config.yaml
n_layer: 9
d_model: 192
n_head: 3
n_kv_head: 3
head_dim: 64
d_mlp: 768
vocab_size: 1024
activation: "geglu"
norm: "layernorm"
norm_place: "peri"
norm_eps: 1e-06
positions: "rope"
rope_base: 10000.0
rope_fraction: 0.5
qk_norm: false
attn_scale: 0.125
bias: "none"
tie_embeddings: true
parallel_block: false
extras: ["capped logits"]
init: "trunc"
init_std_qkv: 0.0433
init_std_o: 0.0102
init_std_up: 0.0433
init_std_down: 0.0051
optimizer: "muon_variant"
lr: 0.00857
lr_mult_o: 1.5
lr_mult_down: 2.0
beta1: 0.93
lr_head: 0.00843
grad_clip: 0.5
warmup_steps: 200
schedule: "wsd"
decay_fraction: 0.866
decay_shape: "pow"
final_lr_fraction: 0.0
batch_tokens: [16384, 32768]
seq_len: 256
doc_mask: false
train_tokens: 281800000
steps: 12367
dataset: "wikipedia_en"
MLP neurons of a small language model. Each row is named by its layer, matrix (gate and up: input weights) and neuron, and shows model dimensions 0-191. Each number is 128 + 32 x the weight over its row's rms, rounded and kept within 0 to 255. Numbers have three digits each. A neuron's up and down rows have the sign that makes its largest values positive.
After each neuron's rows, "fires on" lists the tokens most often at its 100 highest values on Wikipedia text that the model never trained on; "fires after" lists the tokens most often just before its 100 highest values on Wikipedia text that the model never trained on.

L4.gate162:194157079113139164045129136137093085124128107122142139158113094164153141109127115118151147114210131148163167159155101063177106168055135143127132090143153114139098088059134130188138127123199126156213112082109166139135144129095112196103137090155147113182187086134131092118128124142136128146112141121059161131116153097124139124170085136057170112107116117065111151139151107074196147148161125135110106149115098101150154125170158151132144160156090116098096129107061114086076104138094150082113093086102136129100103127173133130103136156166167049124152148104139184105183170122098099156
L4.up162:127150131138164082110118092138163096099146186029157179118152167131107149128135054118138115106121059183141103169166048053150150128107129097102164100153111168102119146144081125143089151053102156131189113117129097113124162129139142114132097084166137097168153141151143143096102130117117119189128105152072145072181091090177093105151139095088112137086110104155141122120135156080163173220182104133135107217090093109180103083135111116088094168113151139140092110094147132118131099174125152127151102191185114167143107140145077145102152152122137129119148121129184127128137180149138123128
fires on: "4", "6", "7", "2", "5", "9"
fires after: "2", "1", "4", "3", "5", "8"

L3.gate516:085136139098102147086143128195057096131133223149135109148121168074129136174052131087163152099086132105096109167146174171139121094151104111108134110156157121160177086152112082051112136160172151165141180055145128134162090127120106113110123154066130094107073083131145105094085167089110134169140146150172091140154138109098125101104119121116127138115110113123126132131100139110139123169107136164109101157108099142168085060086135125125160185052122156165087111180128145164172115119074151141093090123145101206138093081134133197140156124129175179100134166117166139155195136166117133156
L3.up516:132043130108135106111129123091113139112132135085153102128180081176094138168142134173094102142103144098110172187115154144050102116153083093092097113155110101145110146085083117093106155157064170161158140116166112146173110082109124170153111139109063097134143188131113119148095121090127197112093137125115110116122128116098201047130145153148129123127121168130219119167146114110123151141108120188130098136140128190112141141079123201112121149143118117106110123156178128145122083103111158163118093103081136174226080111111122131115159055158176154188124141088145127148166142118185181153
fires on: "7", " B", "-", "B", "2", " E"
fires after: "9", "l", " the", "0", " N", " "

L3.gate590:231127095135139101181207107176127160145118118153173098129098175117157093133108124147103101128135162155173119129160128089164112156101167208072127121092093154125073105142148093129126116112146120169117140136075182109134109125175181146172096060114149099194110134112107090094102112126197156149140106090084135066151190137129087135133115080143175156098136151182108176099098126118123128117141094118109155153101134126096103115138130135042156078070132156106118097099092141181105145091150109035110069168102129109109109149143164134189098147128112117145147141169120098108118116120176099168
L3.up590:100065123125143180176134078124118112086161134141128103069152137126153068135071140115095155188143150156181157098154150148111191146144155074148131149078114083155135158139146159108157167083142184107120130103100145108193053125062187114160145182161107107112130146144117138099195120080172081112120160100129134119182129174139139096093125102070106160135102086045129074111111121149133154142133139137098101127117110132097097096121127132116203139152103165105160117119119086101106151125121089093118098131065148135093108129101147186126142143067191152111135195174118126145191095101198110142
fires on: "6", "7", "er", "3", "9"
fires after: "7", "8", "f", "t", "2", "5"

L3.gate428:102109118173095030121127096085157146121178160160138109161109139138113102155146113135221149166146120149099078099170117053161122080083171098113134111081100143154119179103089138155170154143105143134201139132163113093114175121158128125116180143087156165142096119111113093123141144180136122144132122062094092169177082156105078142147144143080142106138137158095129113163097109146164127124150153156063149095127150179074151096090175144143082189137123093124118191063141104141121111121110111130170166142120176120135070149143143073124126144122105205115099109128143148077088148074068106083
L3.up428:096063099113183112170166106145125134118096170181132157148152142215191138095124136145127124076109137132116120075141090121126087141102179154203099062105135131109123095057089183149113201082103133146090163166126154132143100108140117155144065167104149147142130091133155150138150103113167105147152099076128114127111148095125094121096160159219163161073124111159099131116091084116204138155103060134110112161137172132067148145152161136175136124163105126142112141098103126102127170158077113104125065082105145127109140093096136043143112120135142147176126109167123105133117118149088124209
fires on: "2", "3", "1", "un", "4", "ran"
fires after: "1", "2", "3", " f", "4"

L3.gate561:105100147158100163148105086096176143127132109130052100148149161130036062115069124107148187150125120123151126143125123097165120129170130122121098169128114111123167076123139120153130085157113137113168173109092164155107163106136129166167127085173173104096115141164121131127067117071169122146212132138116144129101032063137119148142141155159117175130088128162096056187133068160178109183160127123106158119138180116154207159122143128150117157098124139142102129146062114106134135082210143130147099125132145144119105125143145121120069125095229104086129145168151131122096128134069122124
L3.up561:159137179137147134138069108168088104101151166139132084139161096169070165128123160149127161144107136140118059095141090103083124131118131095114144063153141094134143148165069130103165169124139098113131095125119117118112096179128076082157197084072137110078081098121145171143125204178144092140133106146114113071147092126121098147148127147134089135127167154159099119202119117103116105145139148147205100137085135127062134126190117084165147131167108183151143091219105168106122135094202075117088098103134161151099109066086141121129128215144167133135102147113129092092137171082131143134
fires on: "ce", "•", "man", "y"
fires after: " re", " ", "es", "e", "s"

L4.gate116:135127158142163108135128121157089110092122146131089170088195027101145107138126106140145120164165162183120150137160110118132131144123125112132190106147110159081100139083093193143093166236175105192109078065181102113158138095166161133117127096170174107102125106080120064135142058141123117117122158129172073113093124085158149107136115123135167149184102146152144149079169151093177172118126109109123077129118089116135146134166115144066065090180084115080144162152150094147104164108119176143139068180139091103144130133125098137146125198138115106135123147107136121083159133086102169142
L4.up116:126079118165117134123067158086083144134116097144069128105125093108147149136134160117162080139178126057160115164141141091132073089114113134108116159131044089163112129122125071147121140136139153062181117054137108139165147170104144091171159110138094180125167097151114155117103124087154095150106073128040181170099112122155124134135102120127132187112164086099144187152128124166071183099132168057122114117177150092147091119144132145151150191108202130096162105131149133104153086115111117187140136140125152101155135142121200131159132184142138154196141129096110215123112118129104093102
fires on: "7", "4", "3", "6", "8"
fires after: "8", "9", "0", "1", "ud", "2"

L4.gate632:112125065148150156221122120132121156114130125176080168090139146110087092110062153158129116175149106136116163163146137126118084153138150137122155120122159077111135167132142149092155111187107070126146147106145156105126107149101117085102110083119130102192075126145157140132134113138161157102113161178115051154145188095061155171152187122169157113135145068083159143162141126070125136072137124118120130135135165187125093110133074152161093136119134097168093197141111076175159144080039114113112117131128126170126147137112074107113143126049118143208114130144123092161083168188079111145
L4.up632:192085113121110125128126127089141094139131143173171158133151124137119142096103106145117127164132171171140124092159180092052233146124125168076084128095113175091141116126144141074082122160127107080117105048144093124099181153193154131111126121140179106094169098175136193108159134103138124148105118148114108134124148043117102113090115080162144110138130192148102094090099172126126111083172102113192146157106074095076159096104078123168116174111103116184171118111099155139142110093144122125149141191184139209137084143152086108129079107127104129175126122150115090132111154102162119168
fires on: "art", "h", "g", "ol", "ur", "ud"
fires after: " p", "ap", " P", "b", "ate", "p"

L3.gate85:098126151186078102132106177132161130176117139178168089171163184136102154105154102116078123086174102099115112119138143056130132179139117138168142131100105138132181106116125193145069128102110099107182148155089185135152137135116118124073162088170186196117125131121214091113146178124122215156127137095111169120165129071148108161102229156113159116124129135168110139133119135120143127148194088100067101141129199119126130129124164097102083102121152078074103143096127106093157118121116173076130078145107158091095145109138152090126122084128131139133087135094091086120088090158078125131
L3.up85:111163139170158098102128167103095107111080124094075107132150156129135115104132079132115156158169078194166173137120133166165044129163145217107107127116091106069140136175139129163147100194163144103093142105074119129119144122114121143177099146127152112122119087083202109123056198177119095094155153177142117116143111105134099050132090087136139093163101117101111119147083132119101154131213076142174196154094103100114138170115132148101103167129153132135127068120134134138079146110139153099170141109143087140145175123087067137111153122134183137151178112072130146133138160119131185071
fires on: "9", "1", "8"
fires after: "1"

L3.gate581:133175164105100112157182130147131172084072086055095161126075131121112143134173116165097161149181070103094199129108145164154098088123108143110168136189121138126099127108126120127137160120159121122119089111129146143163159135097083123079144133120146148153088118157152167155183193078161089136130150143153122165137085118099124195123122087185147130121077197110150100143151116147104123073137118108123157149166173112129175122131055107160102160164120160135101131116095143149138086074163171099157097103085059116129133137121074125056107105060151100102077116163160163148167100111198192085
L3.up581:137180130128124074156131101068160097199103126122123136130057060116096140074131148089112101161150155148092118146056093080129175126144152156118103194117143137155136128139144121128192087138083156088159125086157168081099155133127164106106163148141128188121142099114172049130142120148185124087020101109149132100133142099099137146176091140175135128135062144101110139126099177114160101122098146140158112110146185124195137097133143098180159137086125138089104126162108127133147109169145103113199088203093119132102158116177054125129155158120092116117105134136177144103102152120163175103
fires on: "ld", "an", "o", " to", "ay", "y"
fires after: "ou", " c", " m", "h", " w"

L4.gate649:076161114125096150113093147157081118170179146130184160161133097125124136169103078131142122136179143111141116139105123077134133136149112107086139096122105163098150097109104143084097113078200163155130102165124106126117098133087100120183180103103148059160164152141138109069117166123197155130142134144114134103186161051117174052095105088127147157121089157133187189092186152098128161106182098109169060183114132091139149139115140106143163133158112126134099088125171060120111130057085122154070132137107172185124094134104115202113146113134213163150116138146136077098130140134140105124
L4.up649:099064121125138074111135100134134117117154119093144180183159162140121133179148098109077108123083151167124086115127188093116174106112091135105134130109086166064136138156113127139097152086153140107179121172140186110130084068129145167146125115146068060076145123159145091021133155136129154191190115143155148126158153070144103081086095143089136091149135142146172096153118126129149160133199114160118068149120087179112128100162154180090140184178103150138136130124126104085128114081114192198077118151128170145162133124080150144168179099083117156137118159141095108083120143142115110163
fires on: "8", "9", "7", "6", "5"
fires after: "1", "9", " "

L3.gate32:143138179164101102147093129186156197074173125106140159171150204073113120150100116148104140132082166148143085134191080099116107113106182104123062064133145110171137124156136093141140161080194145116065168158118088130114133161138150090106104128130115132153109157098124126118125141107122204065137094112128151086149196133139148083113119145172149084099113115127169127140170087120101046170109143201089109122171131100129144101103177095139105109153092109120088157105085089168060102103141092114149143162115053204110133151135110152122095132147103125178137087114142114092149190130136121126
L3.up32:101126135124138060169133110117118127156173102234162145145115133157122119084118150176113097178136139134111090141139135137108104164143108127102114082133063106187172129099162142107147166158161167164110114157113190122144057095157136104107135139171079073165176180142186162120109159148144126092168114087138090102115087100122176141135140083111147076095065075103118169124114112106096115162187089135132134209131123134111090133108166143106096124157121152097191164114113174143115112101106096172147091080093161149104165139192137144114164100120133081102098211130115184139119090093093081163
fires on: "-"
fires after: "\n"

L3.gate671:089132133117142128122126159098078131135052117118123173135176150170151131091146094106085164128207119121145109097178182086162127188118133106128148163094117139129148117148108194131091172124113110077089103104141139116127145111077160117112130139137178130134143069114132074089108162069160140122127153110174129097184072061115150118125152105145163156144122102166179163121142053154119105058143047060127132161148132114139130071145140181176114197145103174146102144102142089076106113131154124131136081163164119140100183214140118129133118155191120152100058112140108086158127144126110075148
L3.up671:127143117136134168164131131119108132118129184152126126172139142082154107086167099130134090182176139166153173166097155130138140167173133173109142208092140098083174128103141137148136081088114131190104103165118135088166125122160136126145134128140171107157082144091175118094101119174179135090052138180095071077118112080119124138119091112093164124119094094099158073189169107171151108173166127140133157151130124103106163127158116192135119111196161109094098062065103111048089128097138124088141098096128076196102171158109145159080155119124153063090128088172073144135155130113138118160
fires on: "9", "5", "7", "2", "6", "8"
fires after: "1", " "

L3.gate70:086101142171129104214099124127146106096058141140108102131185143110117152134124085105136141134131157143176142150146136160143162106126137103086102120154127103106102130073219056109102162129127145162148112102107185154180108135138116082179108106115170128106153145194151126102075128077127127149103118104144113107166125087146139117142135127063172184143141055117139131116064132129128116061140148130081101113127120125115152126099172157173105204090160165049163080098121132176192120112137113147092100172056137135099136119138139165122094148108128212156172151114132126154077098064124181160
L3.up70:190078146119108223086119127109150117114165151162123119175124184114126103129113082101098090177140127161156107063091149170142077097132128097086093094113073121100123129132175103140122114164107170142133148162154126103188178075150148083125183124106082123133160099100138093051135138089139145144156129162140146119149148111186105102161159085128156160099141112146135173117126043147106087063102081133128143139119180088100138098138186092185118135095128149124081136111162100090133125081135113135163115166094098112138137139146213126169103144109227154144148145150104134143094186103123065140
fires on: "6", "3", "7", "8", "9", "1"
fires after: "1", "2", "3", "4", "6", "7"

L3.gate735:066171093105133100077070159118112094181101121083090125123174135209154133111103120130139149155112169103074130167086124157096104112114117130122215189201118136103114136127121164124121155129126168094154161137101146112088126105171121135063120124132089135135145046189139066137135141110127142159154151146108128139118090068150150069115119176129147140125107156146146172140196126118163137146112112137142163114110063087166137096111177164095066156140099132146111149085122092065097129132086146101107139127141167114145043173148156184094162122182075134105074151111153171099190122123146086147
L3.up735:044139086167127154134102078105116099141120088115145107136158160161114108075148085132136108139128120157093127133121135108171180135170128136092102161187156173087127095098152093079122133130135110222093137137082205150130130089145081122177102144145151175211105086115205106095166118132154176102093101155137115123122125077156132115133128121095110145105132130096142145117156139088131105147137195138168077153121094106197140117136131111094121122147121071204168120146090141171092066162100149107127064133131101120189139100130171100118109081108136126044166159154120101163084205113123121153
fires on: "0", "5", "7", "8", "1"
fires after: "6", "4", "3", "1", "5", "8"

L3.gate118:155185164109165163125143199106131085130145138089121135100137110143162086134145155081150093067175091129176112085126112154077171116137169214105102136129151162105126101115149128166155118112072165098114058126104109088109118107069113140116133149144189108104104174111152107134124145168126164181103148136125130125147122177129109212108116078124129162137124094139135131086085153163094146152175095138093066154101153189108127131168114117178140124124138100148118098168076164097162158165134113034139129232115146100089048068131115114112114111106158145166089134155090095145140115081155145104
L3.up118:171113137084144176104159104128135127124101124128110172130071144098115144104175096098141097099187081117095090139069121187086152103153117070154123103111111070131121120086174134149162180128143115090158142106084082152163142070132104107125117191164130077135170118097179134064106116125102179138136121163085120099194164202184201085113107123125171132147132155120151115115182162142148106141113102131012119156188107150122124095177144162134084122155143090180113157117133143134124089142110143094148140113147099127115181149145072109158118124119150102165166127090104082082155188138100133067
fires on: "r", "es", "e"
fires after: " B", " b", " r", " R"

L4.gate669:161072182131097145178120147107117117114103117085136085158145140159126171063167138151097134109155142128167175115141084164175137108121217163132156079112176082113141095177111141060137157056123135140061126156119136115144126129177104127082111126112106113125185113071182092083152151125117143133104130161180114151186093099170113155128166177107103120173144104136063109139131114147137147142089041126093137135146139090131146099137151171156159117148084070137066116044135067138120135088133155156161122113168096137164125133132136121168103178130133138092085092147134164049160087135188134132
L4.up669:052146154141146121184115111095079146151105169125210140119100129104112099135136147089155116211118144062099088159099188114148132129152084116101143138059131094141158125178131179136156097133106082102153105101131109182179126121114110149143183075121098064082070121122168103097132116082092121214084163096109114085145149149125150176092141037116123185105120089119135124146127127165117111142149073067105131118122095122127159135098126154133186138113117150125188127173058160199145121103159143154141152122132110104112175195088140112131117137106132171128175095101150186148130159120125138126
fires on: "0", "9", "?", "1"
fires after: " ", "1", "9", "0"

L4.gate315:138096077138123162111152123197177106114141108119138170125107142140140128125113083129099169151135190131097119075114162128069066208150178114120122129150148094129093126184118105121099091157174132149162102151100109165167088183158098153064151128210082158182141116095105122145167144160145100108154098165087185132142143185102138081108129092096077070131170091166082158102133152125134105181172158140143139203140109111112100174161151113133151086093120112135139088079030136100145161111085168137130090194112146134140086094089142111117114099133143127139093107150106147083078076147143119140
L4.up315:190170107140183148153149188119149137034112125152134136183120115139155125155147125083107154132167124127106067176109095105054141135113086098118161107152154128104090118141142173033101107156149104184147110104163125087096134033123137150122131134124134181144186166159141077101113150165124135140134163148154088133141134172126072137128160094147142083141110139145073128167156144130107090160138097177141119156131088113129122084148153105092090131087060173130157108109183113077132038134170099168098154098151062077097177115126129126058133104134143134154151127173116109145124112103124165183
fires on: "p", "er"
fires after: " com", " ex", "up", "x"

L4.gate665:112082147152147149154145135151135089092148137169087086104164180115066075129164096155171118152115164131157058161160176137179084126098110182108051106151139163149135131127119088091129141057219095108155070147134144163151082059154135145110171078142063110083186181116143131123169103160163089082138097154138179138091154127123105136130131109084118067116152161129146082137139149136132112132110141169120093156111128136127131133178063107162082135105061148060149166083148115116207172146150144163106112113081137128110134116086152134118166164138110129148150089145157136110093152136086114163
L4.up665:115121132159123126191131182117175114081136139147103135129083089152108168107093101181072125127082165099108145150153088155131195167175081168073148147151163159157133110147139057055101123153134145179119082130148149119132135122120127152098176141107109192117150163126180159175146161056139160127090157134127153133177091132134087158092119115089065169140071118132084121121115114162108125185101119152137152095134127041156143094214111106149084102108126128156137179087075103138089126135142125107166153082153109134103097128157091173102149131073143091148137102145179063126086067147091132151
fires on: "y", "ec", "ri", "i", "qu"
fires after: " s", "x", "p", "t", " ex"

L4.gate537:114151126136117123115149083094086181097126038072110141135077155104151154129126115103094184121157150083176159095141133140120108138190106166114135135153182152117140095166122202124110134157151145100145168091117165117141122118168125179110121139127173158084122172088123146171149159148115081107193170115167131177083119135104075185101128085092135095154148120099137118117194096118080161097136140092121081135179123135151109114062171150140104102169111194143118123137078144115178074104114165067164163113104116094036096116068177120086128148142136131116151076096187102180086128134150122119
L4.up537:089159117123115063096137122104203183052155086163162159099125109086139128155127175123139131152132171089096084175150132134139103156115128122163110167050122197171112150174180175093220128133113130147096153176150149155114130146064094131138163090137109113149158067129116057150108050115129081081150209148126127106132092127160109126159098094131146136125140182128116172165136068106138104079129213121110156136161159136154187125101111081111099085122132132148152142165129116112133121142143137091088114135114151135090089146105093146136107116118141167091135134150127107117080083104193149072
fires on: " were", "an", " are", "ld", "and"
fires after: " c", "s", " C", "es", "ou", "ers"

L3.gate212:055093117152159161100115161130156107185116140106140098140147111118137153082109158162124104075066086141093146152093126064114095180158097160179107162131182126130076119165133140127093164138113182115081125094123172118162146146161123171149160149140195162125131066097105115108117086067082140133056127121132113153091122144136091128165162122125179110176165105151114199103095150099076117181169057117146068146141083125123117114081130122180151141142102121103142168198093164117160152080190112154123067079116139155084088147126115149126090136149150140152106123094096096095157153201127167143
L3.up212:113126165184091113127140124119158172119125099077165108118161074171140133090109152164099137113093123141111171127108134095115140151176062142136163134118176146155113118129121163119163095159123195131109062101143129144153113098193096058112099114144117088130092173112129112088142207104141119088113171116099137177150114092110151085187159155180172134113180210139092114135181188110133073109099123162131136133160121160178122151082163106125051196165106060107116127133158118114099122069123123075143146122099090224133106179136099108138125096093104139111149105073144122137143106078095166141
fires on: " C", "i", "C", " B", "c", " c"
fires after: " |", ",", " G", " P", " ("

L4.gate635:076139174127136142151092136117196075101125125213117161122148085112097135124122105126147165135180108181110104174164133158137133173106159231110157118159194121106140093090137080148139110069096166119071166178129152114116120058189089139107066174142144099178157127153143085136133079093141122086159144121113151144100048199095144136147117151092126130118107132132085165119130076133150134113166113144175130161082142114147133085069111110156145098130116158175134119122103156138152140096121176160150087173091165094095116128105096086140174146124129089107151084077134096083110161185107082151
L4.up635:122138149124142146117105124104124087090116134130144195105125169087163133087139120193139146088063186116113127113143140126132158161102079196119072109088112117153160103184132131064158141120101157137096140133167128084165186084133121145181137088140160176143170158116125161091155125194145092134134141157067111077143120125118125031134167186189067172147119146125094169145101129139131083137138154178146108171152126060142069142101142055152123139145118100129102175168115130141135074049105185107113110065173095154170144191159119113113135125135096073134105123111140108122091143112155131093
fires on: "\n"
fires after: " |", "|"

L3.gate596:132116053125114157148087119140116142137140161137156109163149153113064136134125144139167125087166080134181185165117132143167147097123131141149098106190109097082063067122174073117149170087178110156089122177143133118157194153148090117120103127135093091175076126182184140146155127115090119103168084146075163126093177092086111179087160126123077171115119131140092087141121108117147116142125082175132158083083128161114142135083195181216115124124136195137108111124102127105072175116149126098132097059136073133127084109112156130117122152141120118102138150107192141150079141159118124056
L3.up596:137119066147155113108128054118156157096102124157154103172139134104124106100094103127123122084090147171162164140097107116079106171191108167148107171119149092120088153116078129109128144104137133109172144142169098102149158092154126119195172140124110079105151108161130176062087153098130097081149122122081160142104133063098134155141142126134165197189165133198128084215108109083142092105142149214167183130158127152149124138173177109150120153162141097150054116177061169129156108111131110059166134123113081120148078127100134134095145115128137122101185152154066087102119103121099147107
fires on: "y", "man", "on", "od", "in", "en"
fires after: "e", "o", "le", "re", "ed", "t"

L4.gate51:118125182105096187132151069154153137122114176131102052134091168047119175115114107194094112148151139141209118079147094128179133112111138139123111108166067157134163118121117079097169194120105126134113151074080116203129185145129144086133101108139112134156136110104139183120133195107140145148080098133053109140098155117140138127161085095118097115169141132120157107179119069083077141101165147089109130102141082171149189107144206121094065149114157070102133145141145134168140127096148102109103134145092103127140129079142161125180170211117101147147124092124131163136101121151139133076
L4.up51:156092069092159189143119182139061084143089177169139102114147139129143140114111150094112142128127143193107151156127193118143140124101093129152077122061124088097138156129200129108131158108107069127169130115096143193116182138132086061188142096096138151084168148122097138095149118083151126151109105144116085111195150149149197134113158095133164128074075135092104093110127137110144154117077142147153141112106115144109109102109129108136179099134096120118113112137139148161128095042141194102109073069160126118162081143112180188073120184155149172165150115169109187063149113101131146137
fires on: "6", "7", " |", "8", "9"
fires after: "2", "8", "6", "0", "7", "3"

L3.gate74:152159146141114098126122208111156150125177156137145119130148144126094063072184089157109086079144060189100114066175160121125176172071114151112129116215116128127196105137127117131125109195146100151141158196145123094087126137112156144089132150161093163115119107110122112128047177118151148134124124129131119121137115136163116046084089108127126103102126085158153160146091132168119196124168113083138130134132125151118113185141091088195177158077127150116121171172122151082111100136171093122062114145178103097119142090113127100140076093117106162101140197097095131184092126114102110115
L3.up74:127123131218057120168173201161116142110158147130107147104151102084116078075141153116128148144135135140148107104136087100080132129131157168166159105151131152079188109135154127139155109189155150162134135105166109135105043080101131086088127130068103153084148103128136122148137173159152102123123162183156135093099137148086117054098100129161129117116137110101152103087140141162115147146106187175135156113091084167100136094198143159198134171153168100120112121137135125152147167114101068157098062079103118113103133086163164090174097186092125155085170129129146065116114132056118123186
fires on: "Z", "8", "9", "k", "R", "7"
fires after: " ", "u"

L4.gate262:123106171138131190101159170150118171104172092132130110156160167095119165140136098131118129142129139185113132138140113123108125138140125128122146112211136135102141167099173116135141158120211136148095055088098194074122082104103122091112121128089174107089124077090111131147164103120152156110118143170121165161147143121070114115137200115155102061142154184091139119150113100122107091118135097110067142150144123078125116094135135124116132140126099079082078136140129124083148206115078214172187102137135123161161097126135059084133158164086053045137113113165120126161191148170146114181
L4.up262:077181208148143106133193109122105109146104149154131175179101160133097109129070181153109159117149116131092092105143074126088142108073101137089138117146164155118117174114103108126142123077122186163045112122166185179141111089163109165129123168150153110169080106137151114087117061142192159135136128125152149166075163139141143120118078130059094092157163115108088128108106124130122157135168114066128144133119135174127118097107164124097171098064112158136109162160094092098184167099059142148179094158099111129157099111190118143157120167108069107155124150208115130130137082098131074147
fires on: "\n", "-", " and", "|---|---", "er", ";"
fires after: ",", " |", "\n", "o", "up", "n"

L3.gate318:208157142104104147135119086100159161052182164150183118163164095089116136144126141091174108149140114182145100100096133104123113106128109115158144176167082124099198071118083106119138150113141125159157135112156167161102085130083110132105140129099137160098144138122118115061136151108174118106136124143067130134109165181165085143146058178069148150101113161161175084102124077122141190109143063104160133166099095083109158151109166109164144142161031174142118111102119152125103168099119081156165174139087171156151134150116124141108130121099153137147182073112137029086132156137119105099
L3.up318:139084145116104100165136194166122069094099114121125174149209179107157115133114128166125131128136081123186149130164146095138155085089076116126125118109164093092154161143131168115107155178126131161076103096162137099166139100082165149112145097131094160132064080141112195167161094125168109113144173166173142083071117114074101138121139095123189164106131100156086076112123107063075125120104063136201145150141150127139121181162123158115102148141137139077157090126124118130137164171100163169117150068139066106157099068128152152167122160141166119095146102123097055178144095067144155146
fires on: "4", "5", "8", "7", "9"
fires after: "9", "5", "8", "7", "4", "0"

L4.gate467:144118102140130168084145134160076106186153144162076094177167138069129142177155097093186218096166162135060100121154094119166105091146080148108076109086115164128153160137138167102178095095102106127136112111127094122103160130143148130111124148125082157137100115125102164135113167152222116172139125178104088172131103148112165150102037091113166148143149110107105137102132070102096151121122124081066153127140117151142160174155095133148168149153137122125042166086132113098090113084138087131157159127133166157105121108141156119121196110171165169089193154091124164110164100092092089137
L4.up467:098104066073164182150181130154095116187102130177123099138118082105080109143108153132153128104091158123146157104139144147132205081081170092132132158097087112112110093114168079143135082081104108152138137088122060121083133116119108084120192093148133134123158094116140124157134107124131136184102099121093171132090158127151138165127123130145158185151187109167105170130119081146137143120087109126108180108182114162195124186080168160102194202101158154083142175117116064107121121125128087145060148108116111120111138175152087082037124170131117156133175136106118152153171113143154121184
fires on: "7", "8", "9", "5", "4", "3"
fires after: "1", "9", "7", "0", "4"

L4.gate697:156152147080123104076102095127134138114153110135096165104095178142051104164146102101126102096164133160126117139158095106068184126065180106171138152166080139126181099145084138074141165169149161140130083104191165115145092147077175190155117114163174106092087096107107081132124149163140160136145185180184101107114129125135083168144120132133124135110078099115155122070084102116112118121190132133159192134156155065172153059140108100182155113131147144125129124088130111129049150171153094116182088133128116145124103119147096061127135181177174172136118100180112142140155149125119099085
L4.up697:141102118170179101163127173147165150097103157131152165122162132100100092177107090161168143134156115133134064096108084115126124152064140151175170102169158106087140093137157144121099139195118146052149136147118137096145136060106131160104178118076142103150102122108154083077087149055078111083184141135109122126128127065087141101086108126083150161125140128220173116069121171162146107103183107095089171116178139201113177133152126165169112134092147130110079106158148137186160110144153184127140177122129076110111143122124144153127101117081101107164150087079178127099086122170143100125
fires on: "es", "res", "P"
fires after: " r", " d", " ", " p", " \"", " R"

L3.gate145:171144138138091079103121072146120182180169159126084118140145121141109109169127108099150156139143081202103130107189121136130152079118129144137142119171126086056101088129086150147167146110141075139114072094096191190097172123181162135136134138076145157119125126142155145103108067083133115122091153143123132106223181078137127096118143100115127136135124107143213105088098131087173162111091138111126148085121048094136182095135147133103114158152135144119133084086125160105144123158097147116130155158188115176138122117096112087118163112191141121215183138135153080088094148116106094060
L3.up145:171087100119147110138087114169090146153138142104087110168105055199103186088114070112076115101151118090167172074130111108150114159117136127149099165125095077096135102085130148149080136116121144114159074081087073149149114126161155099161163112180070105135124076056166129152118150122111164132150175106103100147085094115114096098156173155126176120174139075136113127133148111114154156110106120098169125144052169112163134157141162206204138135105124150159100181159182130098140129139088118194155090176128143161096068123197130143157132119122156145124166097168140090135133106154138084179
fires on: "4", "5", "6", "3"
fires after: "2", "1", "0", "8"